{"d_model": 256, "n_head": 4, "n_kv_head": 4, "attn_scale": 0.125, "init_std_qkv": 0.0425, "init_std_down": 0.0608, "lr_mult_up": 0.865, "warmup_steps": 200, "decay_fraction": 1.0, "dataset": "wikipedia_en"}
MLP neurons of a small language model. Each row is named by its layer, matrix (up: input weights) and neuron, and shows model dimensions 48-143. Each number is 500 + 50 x the weight over its row's rms, rounded and kept within 0 to 999. Numbers have three digits each.
Before each neuron's rows, "fires after" lists the tokens most often just before its 100 highest values on Wikipedia text that the model never trained on.

fires after: " p", "ra", "c", " no", "ot", "s"
L3.up547:425500452485501451518572506537426460463439495547427470464432516500549495475486527518550552455495404505567493464469536544618528487618554519409513482531485514610428438565474554553494499538434592451564469572556530486570605497508520545442461545403437490467524481551547537539524490406524530477

fires after: " ", "ne", "hi", " You", " re"
L7.up229:410480522494510416542587478436542481436537525495493577487493550396522510501478449495501594434455564518488407438463515353519459488441552560520436490517457450549571435521470531484450495457491444511573524484514518554561496513456503506600529586482482475482451475513571463519547535437455413541

fires after: " ", " No", "e", " Ad", "ad"
L3.up840:549574536527378510492519472545477495496447573551482481441464645483561506406495527421537487448508534522544550364542455488475494567497497488456551511527510444477505462499496495448511434395444474519619506557534608411397563478523504461464442456446487419474499547525488489525597495539476467545

fires after: " di", " Di", "di", "v"
L4.up758:474495522459568476567499571516542381495461507460490465449391419578583565533437509515537573573533514463502538562520469504555555572533441453553509477521515539481483392487500568512433524556590469465490530526480488521475491528499502575452461550485470522470522591514513525507514540532490510495

fires after: "k", "er", "or", "man", "ch", "M"
L9.up656:454608468576484391416478502457459506639532540506545579493504533442539431555457495440427458520519556534509415510538495443552488456397456488609481467516570462389564477450561425536463413580580489503519572480424500432500557495592498426556438395557466520476467524527540515550597557506530521509

fires after: " U", " the", " C", "C", " 19", "S"
L5.up980:487474523473531495478547476379514534661414510539536525488523491493449526497525467486590489472437441505500529439549553546505499475601388565425434493525479513519506470483578457626492612538418552544468568483472516461427477490454515420526519407454532506539529466494586602518485480408499458599

fires after: "s", "ro", " S", "d", "al"
L7.up805:573453572518508506549502559426472412565467461447360512551506544503551426502394578477464410511461464574526445479527519651495493503524491519549546534477524499536446433514488463541544524584570583545563524481486528475506539471468557411554533457523519385580579573486540475468488541444519482477

fires after: "s", "e", "al", "ist"
L9.up198:447478395489548574507500498567554493559530473519539485495526494489504590575471488425505576469500481434460379540472600471433451535427463447525474490610511441562454466611453408397449571483550539513494469398558514480505481471527509505540473471572533479502481557507497620411595529545532562591

fires after: " se", " fa", "c", "al", "s", " f"
L5.up508:441519466477423472546502599552511640538489432482524506501571436488566496532483543410514475486541496507584537481571433512420568555479525424506513480477488501613393578483652477470507475432488516489600435601428493417536451516521462444508561448472474566477506584517539588419534541601462457621

fires after: "n", "e", "en", "gen", "t", " Ni"
L9.up420:434565444574513381510493464517533507423432523522418573502528479554516568440562466498467492537606455560512551395463575579481473498496423448431541558517406447536471518534583484519538479515458467492560573434487546455533513493484542513551519480554492518445541543503503555505429503461543434538

fires after: "t", " at", " St", "l", " Saint"
L6.up700:536518503513531538598465516517537589495380486483497530568546426566466487504478382492467523509472581471507475434522477605434467546523522507524491472439516575570437412563438524522527533505534491492434481399576472518501452517524472563468514543524483524428465495604464443445443498445509406465

fires after: "s", "b", "d", "ed", " found"
L4.up483:541587517466412526529550501478521478566479546541477457465470437454470513552439505469471405554431570425573561538523509445494496527496464539580482501459608537486495463519587580510449522583443570377625438518529525521451492534521392600526588459451470485511502456527465500447564466481493563436

fires after: "d", "s", "od", "v", " S"
L4.up681:459493398490523416619518531475491444533447462626539468487452519477510409487368589526575532520528490447590505491478562497475484417454425440524475458561544529554525443545522503532493492466523469537577537567479569495484582620471414452518561568521448483474526482501479485472505470596570496587

fires after: "s", "al", "as", " pass", "sh", " S"
L5.up822:478445575511377452494477579492442443566542487445475439456544364456545495504506529519622448434445502545485502525464606523503458392578475546399587449427563484483475420585429516476500543510550515472516575494448493534486508565453526532565543493606569417512449558465473546538527432512503551468

fires after: " C", " f", " p", " P", " co", " d"
L3.up790:431548523530491492462473466485456494567450497517421422561464424577472500384481489418541486526540476435535565406500567542528422478479542520589466471490587426527454377503582467522539551551497392468494420540466491557482521516525575521493513455415490467514446518577551602494481460468453573573

fires after: "ba", "s", "par", "as", "c", "ab"
L6.up242:501484492496479455541494428502459512463497520552522515514472388496444471548465487415509528489487496519553551484461454573546634461582539434499508521444481571588518434470422565538464501565496505534446474586404478514516592545544484516508462489525549467452514520532491483496547440452504481535

fires after: " at", "d", " under", " At", "ck"
L8.up327:502477497527429502530417576532574390532511436551444537490504595466419513507482524499550483547530421450516541488503463621474567501493510550575580516449526506399495525534438461441426472423540630528482508561568501425564473460557509423465559537424583476448492517485488528449546513442540472544

fires after: "or", "g", "arch", "er", "om", "ud"
L5.up345:489511545542413533427519449436516477552565556510466564612563425511561419437485473512491441455559492621532426445459473500487489532453515477420517592527388540531507399506568453543476445448475497520455473417513442563485434584566511488502520471496441501529437494516456560462578447422505479473

fires after: "s", " and", "d", " the", " so", " up"
L6.up810:477579502459531385555504541439626436519441493584533458455543527470503483551381486522488517537527460499516535475512553507468453485617493484460463492471494507477486578517460520522506530424495506542548537465492525605546494546499407464529480582490486477521505500550481454526523478461474543511

fires after: " U", " ex", "U", " C", " co"
L4.up725:544538534537536467488455469514486432601385501505459463545474538425431572471497440548567490542549481435525537453554514513532438517518521567431484527467535516450418550497641485498502540515401516498503536568486457539485622393452546450462471519478481556481530511546530547486511479560480495515

fires after: "s", "d", "ed", "un", "red", "w"
L8.up235:376504505538455611515512421457469433588502560483531539563533531353480549525428472458471454429478492487551558520430543449506492525505456532542464505556461606613576458486524474481555443497475571460568477515499598600453452569500485538476547493390498407426511442567455468501530438511445517406

fires after: " p", " pa", " Pa", " Ma", "ha"
L7.up583:511512538516497512520561554425499508472501603544546535533477458581414508535505518483513536506510417465484587423538429456556513460517403512483515543573546497461551520581438543447492581501467459524476498598489575469561604469440629591375496454412461522479522527453401465446486469526526466510

fires after: "c", "s", " in", "es", "ce", "th"
L8.up562:516541472542457543442474480485402463523523550449506576583484422424415499563532445555533561575468532477469510522426498505441490519471384504457464482598524531500433534517426538488495483537438531605403517563458492501514632479447474452586588497511492445559471475476454462532470509527498589529

fires after: "ri", "hi", "e", "es", "w"
L4.up31:413497540486521519503482553495534489542603552484422382489580490551524514346498484485494441489481634503483505527522462554407490458534524516487423481531425487432477592436529480375529579480527453559542574578472527504603522473457515486524482521478438494568505414481437432521409463511409545575

fires after: " ", "e", " po", " Po", " Pe", " V"
L5.up536:528507460521336517473491514470576465522513538475461433479488587505562635546483490442501430442508524484538463467497457513524550462550459478441525541480506528500473460491530493490550481525537435444488432476514498400527463419430501499528532570477497440431455564551474451494536369489523566472

fires after: "s", " ", " (", "ch", " under", " S"
L5.up935:432571474528396487505497477507476500564487426493507488535512533485377579458469405488529495483554499562461419538471518489560485487463537396481563490563482454527498417590528478560421608490503554530496496544463412456587477568408459466458521469431529510524430544534509494543476536478573525520

fires after: "d", " at", " Al", "y", " All", " I"
L5.up961:493518476524554543541515441577600522430426467588516542580488516541465518383524447494490499572461423432470526529538474621507473527444498523600465584473507539480462515512575564514476555490457498510423495496507535498528542408469521482466526505464603457485534536494560431495494449509554501545

fires after: "en", " S", " Vi", "e", "s", " Ad"
L8.up691:448499470512540467553490521512489530521471478527517477508553583519447607484605533481461478576436471537547466550471592448483494497463508495551551424540430421527475498636457408432509527478524564559532510423544485412457490559421555453500493482533540469493399542533485504506465474448558524439

fires after: "s", "es", " sp", " took", "th", "e"
L4.up699:469464458478482615513534480391517422526610477565464508528493550492486617484529435511472571509529520563463450549431552434478564597465513409468520476574474521469498488531465401436553468460505472597538522472519560414525483509381460430542532559590513459503473536548544531520484515499449498407

fires after: " U", "s", " Ko", "c", " Nor"
L3.up322:556469486579528422457504462411432467414468605520600499530467422432454484553512482475450465537444585549452386562469494511481458510464434498473405458529461573580424549581465520485495524467481424566425530599551492558569497550485500437520476519558417516587517525505453471542532525427507418472

fires after: "s", "c", " C", "or", " Mar"
L12.up382:502526522451469546496502548491473507526501588490511506550505479541439481526473460482518436533541521514432442550495467500477488456441420493435483440468557554512501607530470452513484464509596506498488522538466518561452477525519586538587516464608434386505566532477437466554406446486453474478

fires after: "n", " no", "d", "p", "N", "c"
L4.up609:487474494419484514526498529492548467545437555623376535481404447476465482468458556445460521549607578416463542395408550490564487442527460591464533537501482529479451529561547535465557527443440539430509563539481516480544564576485501533467446419399501555458597480561532450620547552461497439482

fires after: "b", "er", "or", "ph", "ec", "ar"
L8.up17:465565496553494488458495335446441506581469563523543579560476480506465459506404425463331334503467522480600497485486456446499572507501384577444483412587448487515490514507510514508587462426480496534436544515501462526531443547596461444503482419521421479582514549558493520564535546556467545541

fires after: " ", "vel", " T", " St", " at"
L3.up976:491509537463475444496451541538504513546461361477586473542585473498494491521557494442414523606438537455436510520549509547448498506480497469495464496441503511551418474550447522455476442547570500459490420472493484543497528522514438530442436586518475466521473524449586548459564589439529508429

fires after: " di", " Di", "-", "|"
L3.up1017:467502479485570608574510526535549529516552493569468471433420602497540506472523581448592497546563531448475592608475469548576492514515518387633483485484487582459479461598544446532499536509482456392459537494603574576440536472463442477525493464463526561492531545442487532484566556525511463519

fires after: "ne", "e", "lo", "ho", "le", "re"
L6.up389:553499519509528457449593533452523553489557487608522528454470608499499473478426548501412505450439465485472546527483485551516478456489503453474468533505363446588453471514611536481457566491483545493487529499499527476406462397504554537524514565598424472414518428485442494503464489407443517590

fires after: "S", "y", "s", "A", " S"
L3.up905:510447480482469489501539504444530468547543562531500518457558429575480410397546511531530432527511411554488454531468572617495470500501510537488544516502447611449579538498418508538569476529506431512573589527478551482621487430556559510514516554499483497625502533467490463472507536409495530453

fires after: "ur", "n", "r", "ist", " Mar", "er"
L5.up698:533523445541481424508533444605551538435437562455502494442540422494558450548486507471523475523445390559473484482533505435497564476526514496493605555478511496480468466542503440500579482484394459435459529475541526463552403591486385438455520547562509453523479488579421446459403472555495513487

fires after: " E", " ", " O", " re", " (", "ti"
L3.up503:594570501457478468485555463462537446457493532497497524453499596468518477467529514497476494478523536527463417505370527481451506460487544407558485452552496537482561431441518555448464518402526500541515516513463600542580538487467448518591485532451488489326547500447514538385649563441485461477

fires after: " Ma", "s", " a", " an", " K", " Pa"
L9.up97:468526551429568488523548509505471426618543639464504511521490511478396489439443566526435568482574525529545430431547455378566522478490546537460596418558542463506489551490494509426605596560462500438585526457546504540555486439468541589481506478521483528519530512548417530517447559487544473536

fires after: "e", " A", " a", " ", " was", "c"
L5.up608:504538426535483507479517550490529504518534566521536384544494465477559524541509568487494467502585444450544471470413589475563547436582491496475445601475467499574414471412573504594511529391502448585504556522446512423530494551476550484510509575407508417573423404543559522487518502471493516403

fires after: "e", " st", " St"
L3.up441:570538485497520420384540432508514557577518540579505521448512500590573416496611414536444510453509461461527496415480562553551467464466431437561556527480445422501505539553470444508432448477535467408491396372449458505481481479491483513513496451553459532493484542511534520509404522511462449564

fires after: " Mar", "n", "ar", " Jo", ".", "o"
L6.up609:551486485608489420510469471513460428560443467484571412458543585558432400437519526478463468544404441469455522493595558484559535523435529489536576547470533519502521459540482442468519467485499528468467521481533553531462535522527467520498497521543459546544548502570396483443421434549562426443

fires after: " E", "e", " G", " B", " A"
L9.up102:405422465549582497475510502449505571465576481550522432444465573442565493492570543453488434458532434487567449435490498519501583580475436529464424551454481499533485587504502488520530462457425474530480442501460516435509520487542496529586592553603555442525460533539565486469498508544479541516

fires after: "s", "ar", "har", "ban", " ex"
L7.up969:501596506569466495484538587465495412432458511515532491451419487491491500498462478525526501515551399530473418552483553515526461538494517528426473535485579469501512458521452467484474531550489496505534606518444468495482612523418488487531568535611480473515513432515502507517515428510526515413

fires after: "e", " ex", "t", "re", "th", "se"
L6.up353:482554572513553538458502573426544499553429490559520504570500534541506578452564480526414526530510539483465497486423557484517488427547510479498430537433465541533529409436600472441511570504412605541372537460564479434549535447436557633458540578541437554517506517517568523515493454492457495529